Weights of a small GPT-style language model, trained from scratch on English Wikipedia.
Architecture: RMSNorm before each block, rotary positions, no biases in attention or MLP, untied embeddings, normalized queries and keys, capped logits.
Training: a variant of Adam for these matrices, 306M tokens, 3991 steps.
MLP neurons of a small language model. Each row is named by its layer, matrix (up: input weights; down: output weights) and neuron, and shows model dimensions 0-159. Each number is 500 + 25 x the weight over its row's rms, rounded and kept within 0 to 999. Numbers have three digits each.
After each neuron's rows, "fires after" lists the tokens most often just before its 100 highest values on Wikipedia text that the model never trained on.

L5.up274:512497508496462502495498535476559495441528522483526502501460492447531526486497485562493471490513495540492471521454515512486483508482504529490505507520527466511498492570491515480513497511519506487479497496509467490500511497481484502448538544524503525500489490460499438438513521487516518463477505472518513523502476521510510528498495532482503482493504521536482505478564509473518523506499503490469463526491517491497462467478476453489464480510484482534511486544525523479496458521454538
L5.down274:457478464497491493502495479490480500517501474502463496525504514498514494516512498493492538505492480503491486473531484520497532478511495465503494489465520524492490500531529490510487533491478505470515537487512491535534546547542525448508515461509456463503485529476479509489481466508524495479515511531500502496490461497478500430496466407514517509511475477474544504535483480504436503541503486512515489461480504505493507504541549511506545526560515504488475542515463478498486482450510530
fires after: " M", " m", "m", "em", "g"

L7.up342:558482480459489522489455509510533510491505502491518537509520480507459529576483499528535498498479527501545514545506501527521520480473517477526479492513495471505511518526513498467516513498553497491508509490535498479533513495461494489531501556536521474484531480509489489458487477490502497502473486511527480555531472520494480523504474523498541469535443527465492469498543499525534510538479483487488506526486460494526513490471488474511446530501481480476525517505490497531496439522522468
L7.down342:503495523514495494485512532481488476535477517456545494482490494549531502483477515503482566492513517435457480474502506498506509546512503498465493519481451493542530522431483477510471478496502485553500498514562498538511501517523470524483514514462489484548509517520508529466472510518526499494504455502520513499520459500491485514502505492487548500493491523465481504519463492493467548517505546507499516541536463511488443538528501492505474479477483553497513491506502495516525532471505501
fires after: " t", " M", " m", " T", "M"

L8.up296:530511518470457511494521536497488506492491526479507520522455509452509515526493487519512554543510451528497498527459513567514513501461504482478493557497508517504547476480514517517456465504512517481491507508518467487488523503477481480499560507483453478531502468494506436477564495511516472467508504485489489508516505511480469488528530489468528506486469515507495498497545526498508444487486453521486483513518524486480498494498522487516519555546477481488527520527481513491547466510517480
L8.down296:495520521513469499521499483478451494477491483530465525471534484464521484505551560517482505514486501510538475442516522488484501512508494476483474504486494468508494509473526470477518493500491522485535516503522496492481544546493513462506525466481489443536466537543457554543498514525453507468477525480476477537502503518545493439500502463504497471493516462493476491444472515489544473468501513475500479528481503475510469533482505495500487533523475485505493512470488484493524459506502474
fires after: " p", " P", " M", " m", "p", " C"

L6.up147:478510484525505463531520503428496523497468492485493556464461499504523465472505527502464521456486497507479500502505530469520470492478480482523524499512517519468462517513496501488505496510481481541498496495495488532522511479507510496480518476450507443485475480485520484455550447485530515521509508539507495533486533502543499512456449518505490478495476509498525510478544494482496481505550453488511475526501495504488489520454537477453515465531479557504525459494521525485534521489467501
L6.down147:451511521540476517480459513501490517464465555509519530509511485530493544511505520495493485489465477510516468482506525526471470527498489528461464503495502474555542523488505554439513504497521499504508506492511471524478482490509504491526564469516503427465498484496536481513498471528502501465507488483524503515528480504496535482474529560520490487490478483470488493484481486554472492476457511453506526517510510522503466506512514484507550501462535520518489545516467520494508527481498484
fires after: " S", " An", "re", " in", " there", "S"

L8.up443:547456500530513526535506546474488514478513497499512525479510496511513496510505495516495531515551506495444496521495518527475522512491480457487527568527488485461498470529447535482524481492491552517513475527500500491536525477541509492552477492541512468563512482504513514495534487457523470526517546554501486502484495497485461544496537519518514471496485490497514490500525467502495505513472504523533492508494497542494511505472502508479520483499513566503530507531440508503473521497521468
L8.down443:493504522536527490504543515518482529532483525482488530495537479472508504520455491498561474504512519439488492495444491481489530524563520477505535518522488486454539474505490500507511521500517500437497461544474459517493487492517539538500499523492500490519495458474495484551473513547555525515498468523490521475515516475480467478506466494532459511513532451512506495485522516497493518460529482489492534499461513504508522498514465512494492486464503507535498468469512459471493503529511491
fires after: "\n", " to", " was", " and", " for", " of"

L5.up415:517513512525496515554470474462524518513496503497495574484513522498509500486486501513474519518507505515530456520509513504495536498469504522445549497515496445432576538464469519522485508509528510502507487498500486502503480494460521499525499499498531486504490488511498493520536482501487524464490505497482482490565457505511508483506471535499499466502493490575520501503520500505471511503491537509501473470487480493506523484470495482469486528484484528437540446547535467488527525512509522
L5.down415:508490515527551477501490499499561475460511474474482497469518534497516483522508489471537484466519527488472501488517479525477481481493480499483489485519509502473472493470531523463484477506451460480542490535498494539495469495551541519517468476503485541445492522488500448487541526515500483495497471498475483498497459489507498505503541514482476493461470488490493518506498502525573485472497568502490504479485458498520489535455499484440497480464545517487472506474517509502503449492500518
fires after: " J", " Bl", " T", " Th", "M", "e"

L4.up371:500475476512478499501494526511499482521475500483449533490470533504540523522464525503501506488485475487465470489478507538514532510470493427513483498505522480481476495518527537504510499536546509507465532496557463517516501472511453494529463519476518497442502498478543469469522502481483511502517495486487510563462503557517471468511473512482503519472459493524471546546518529538503516471490501525506498499506514512506523521474511498514553540466497495476504498490498478453516485544469517
L4.down371:492488461521461496521470504435495475459481466516508490496497518540516499517494501491465477513489500502529514503505540517529465549485515514516518495500481506486506521459526498493494473514483477521516517506512469482491519531484493513446488496509460526472488496519530488532485468514467463531501464491522517482503496492488534533549533506473544476480498500490498499517494492521464513508477475517498529571526461514506465478506488505443537503436575486482438495500467465489461508480524507
fires after: " C", " con", " d", " c", "r", "on"

L4.up70:507525469514492526476488480440517546474477520502496552476510541499529486485516523506479500525537518509498509498511516513532506475457496523475469489519502475434511495499439476479541518476512511513502473491488476530528538479481482517521469536538537509522467487471537505450534499495472512476502565505545493502520494515519484476475467506497527484476449503515547486528530499509543481486447493494506498513482489518511520468525505491514491482509461516490535479528519481457530468459491495
L4.down70:484473515495502520538493499505471490485469535471490500488498497488462503455516508455504540498452488500486485485503558474474497462484507495480476475486541531527452506491536545459467505482493451533463487526488517507483478534487493501533513448502519462493487518502496517488478500513492494487477491510509511494530503519523523548464527522524508483560456484522493490453478520465516463479518485486504474482507508496491399538459497484485527522500491486506497493465475487541541492504489502
fires after: " S", " T", " M", "S", " J"

L5.up629:504537505493453488504490540490528482484503546497523508508489536458488527524488518511518548491545524528476508507472488466549458477495524529514515492505518470501510537496482505464481502516481544495479495514506461517503479516510504474448532523514508479548512489505471505488528476477512512476523492528494479551523489512519473518492454554522490500456504549547537502480546507480490525434506496510503459472483479482496487468481491503483476523451491532469537469490509507538524518527460498
L5.down629:505448493545487462514492472465507504444494473537476512500511458519494519500500517539505483481545497490537518512524493488505488508485497478504469481522503543517496514521510465510492507447496521520512494474536499458555510508485546500483505487474503499499463541549529487470495511513496520485509469535572532509542474506495482463539479482452473498513473522515479548537497508460489485495474523459511505512517527511465476447505525522489443481503484469534489474517498500519459485511514511
fires after: " m", "m", " M", "ov", "n", " W"

L4.up506:556524502501503488491450502510508557516500530483504483465483488489500516492497518501497515520505494489502492515517530521482530519500552486460492481568504476430497499488454533463523493511522555513531489489488507536511538480471466569485492524472477514528481474517503487464530501497496475452489538498500519514519495511488501471526470561501521519481454505499536515549505491516522475510472441492512480468456499500485522486498500491521520486479500476481554510513475528477503493505512543
L4.down506:479488480484481525475454491511532488503527463511500473491530497524513518478496463444508478477476499503501480480524516508487470501522509485484475455486511491486523515471520499478497515464461459564488495483536500500510470518505533502499526514555507496491490503493531528492525540514504505552509463480491460470516523544518547523443501516482500472547508476488560541500514529484531448485467508574489479483483497466512487472514526538497506499474529512554513504490491505499536470494485490
fires after: " D", " M", " S", " A", " L", " G"

L5.up347:523533499480475503540507517494571515501520507464523565506473527483527515505507498520464472499527489514489477498444464523511535477492496532501484539522508495468559520486478490485485537494519478491495466518475463514504504506485523478521546496494496495494520494471550446470489502498507528457499491507485492538522475515509497562497471516465446485499483526484515459478550494475549486485470518486503496476522493461496492458459532504505449498521466474506526494500467515493499472530513495
L5.down347:461556506487505496507506479476522498504500481543533480528569529501504517485498536473501470496523500475511500510519520496463520517473517451483493544530478497472510519464523499543482471544512467498482507532522485482505463521546543515496502524465494488481519539543465523497526538459484462506529508501486491487501463541508519513513468441505536455514471491500443496511470482504493511501446486516465489502468510515495495495458493508504546500498492458463480505466544500513497526500502527
fires after: " M", " m", "m", "k", "inn", " record"

L8.up122:524534484477521521480542523504544510470511494507492529502524529517500496508488504529535565497523516471486459489515497504507569505495519501494492490495513508461502513451496510460538528513558511494522496487488505495553492488485490498546475534514493495464485487523546493479521499482492445503477505467511461522497518513514477504486459505495545465517433494523481460497512508502515473508519493547547542466527486530511493498520535490536513530511527514492533497546543527490546470486518492
L8.down122:511513462528505519501496473477512563537494507514490483477485525506509470524556500530504471514519494458480448493492475471433463525499503473464521496456514511571479502486472502513499543473460493523479544505506497530518497508493452462499511475504505476509467548497506519536496467518503503479493479492504487465517484495541502487513539507497499483489502502533509502536477504531505485495511515499475430519485495470481440495500466479483500472492488488479440521464455470529532488503500500
fires after: " T", ",", " B", ":", " J", " the"

L8.up208:497530515515509524525471554497530542458494509434489518477492519495506519550502545519492500508515549478461508496492505504506495511493477525465466469501508523466509542469497534520521561493493493533503457485525490495522512477487500493501487486504460495467493493467537466457512537499502472489467463470478504555533528546506489466496510536499487535510477500516508520526485534519497452492506456537475475465510526506546501471464513512509534456515513527474510482525497504495488521515456478
L8.down208:523506499474470472457530489472509451519520494468517486484515465492437473488526495464504474515502465479490481492522488479498492420464511516505517489509539504522484495504547466518478470526462511484469498487464460465480523538512501464496519512489531460518475498508434521497500523493473483507508486518535509488494497473515524515478473463487513493500529476481509469490512501466536462533430527502497506500481533509483526464503463457481481510525459497512514447484484488481459486505531489
fires after: " A", ",", " N", " St", " J", " K"

L5.up383:490521509529466515522526484446486520475505563453474505512471541514487524476480498499508473500492538537519486494496490459535507528458484487495509509484541497495529493531489523507535516482515501518494462479468444521492494466474523522482522495476510443521516456500517504503494506497522508457487484471470506490519518512469491507526532529518482492463493478487538516478532492549488516502534421505526493478509495492513485504505485488524516534536516514490529536549501465484504484492433445
L5.down383:519489508507539510536525488488536499523539497453507507445492462521469473479524517477506493484530503485525524451535480492522476489486544541466521522480492511466554481540536473501493560544520470482509505488494511456521513503478488454482496487479502536499508502521489475507499500543490468542538493539502543471496468466505516492470503485491515487478499523483502496464508487492476479529476522460516507478481510506493503539477429471490471530507485499499536497476500473497538532502558529
fires after: " Sc", " J", "i", " p", " An", " N"

L3.up57:515489499471427530519503503445513502484480514498462476489484552484467516525462515516496514466514530520505463504485494508522567488482508499462492492522555511507484492484509499508503513514490563516486489490532495477527475492518455476533479519524509487494500497492495499503498562482450492508531461490520494499516517546495485472483534489477501541515445456514488526551485500521500494518466498521503477490487532540511540502457522497512491556512500496501528479532510470492513512544495559
L3.down57:515526521543529523543537482500513493491484459485505524515501506488500509504514518496483517465526510517478501518523495435501523483479519556511511498498518520498474519527515516460499502489474510489500489479472512469494516540503464576491496504492490464493511550511493518524506498446505518551508460474509510470504457576517522493494524524487556500489455486481494478522537547523510498513519479493484559521515517522513527465513489486444463469505534465515473503484529514499516544485505518
fires after: " C", "C", "mp", "z", " c", " Per"

L5.up585:566503472499460517480499540476557484483462512510488527511510521471497510534508518488506509540500486473495495509490469543469511488517536498484497486543512493490564515495491484453468571501540547492510536479473521521513512504512472476515503523487463458526488474513520509468508478487498515496533556495455478481503532495495512497510477518508504499518471506485525485519497522516506519541521454488519498508526476486522488476446549453497479490481475492514509486496469541520481467528545460
L5.down585:472554484468468519524513505469487492540473464492530484451476479509528495486521468534492509504503490498502503462544538499523493571438507531489498544506513534477472513492548461521449494526502475504521489468531519483499479477507520490474501533465508512555497493546484502497524457517508503522476452497526504473487506540477481506512499479460537488481517491478454475530456520530494520522498540506440493512481485494498486494499462493481490509494524515515528530483502500524482493476541503
fires after: " W", " T", " w", " M", " m", " F"

L6.up545:519496522502506514517487503507519519461510500501507533547465481499500507491502506506471488451564520514521497493526465509475478487537484490487545601556488493474512538505431537462462515491486494492518502490470500444540523487479498486555498521515462505493533496527498459445507491482477468508485502515509500506503498483524508502541527541480472532523453521523485484486507481494476497511477503534534515520549506498498509479512529481495536521500487513486534484552484504490488527514502488
L6.down545:475471482472507525468507465522514498488472500505532537517523504532506476517527450498504531508535489471496495501501524490505498532509543481534489503478500462491531463505570525486500531511441469532525472520520479520490495474515517469515474471476494549456516484487527534515462506479538476503510511543464579514519518515532484472489481492503503470508477485532505498497513489501522518438521478523504470509483491507506474501515481531453527520544507486497493484514514470541493449526512455
fires after: "\n", "ious", "9"

L7.up74:542472491516464505536507500507575516516526511510453496497517501474530553527469539510515535511464521460527502556512454525499531475474533519502472489567496506499549495525530517472515538519521508473479521494514502504530524480502520508536529531512486459509511471508489471507506510496536502502532529541521499542460486507479483480529492525466515503529476477485500490518529531497540473473501464485491530516505515496522536509501519484519483538502478492488493456486478539477525460468517482
L7.down74:477487501482537537509529517530476535529511476492563471496508517486531507545540486459498528530539493499505469509495508504467506554479497507488455508498491547472526481466497549521477485523535511520484525543518518488469507501515455480459500488499512462519504450557523472479524473496484472538523505494497507530517519499522531458526483469510514515484518521492489488496467487496483490492488526491496508490501478514521531510528479502561490433486493487519514507452514554493471522451509518
fires after: " t", " f", " F", " qu", " T"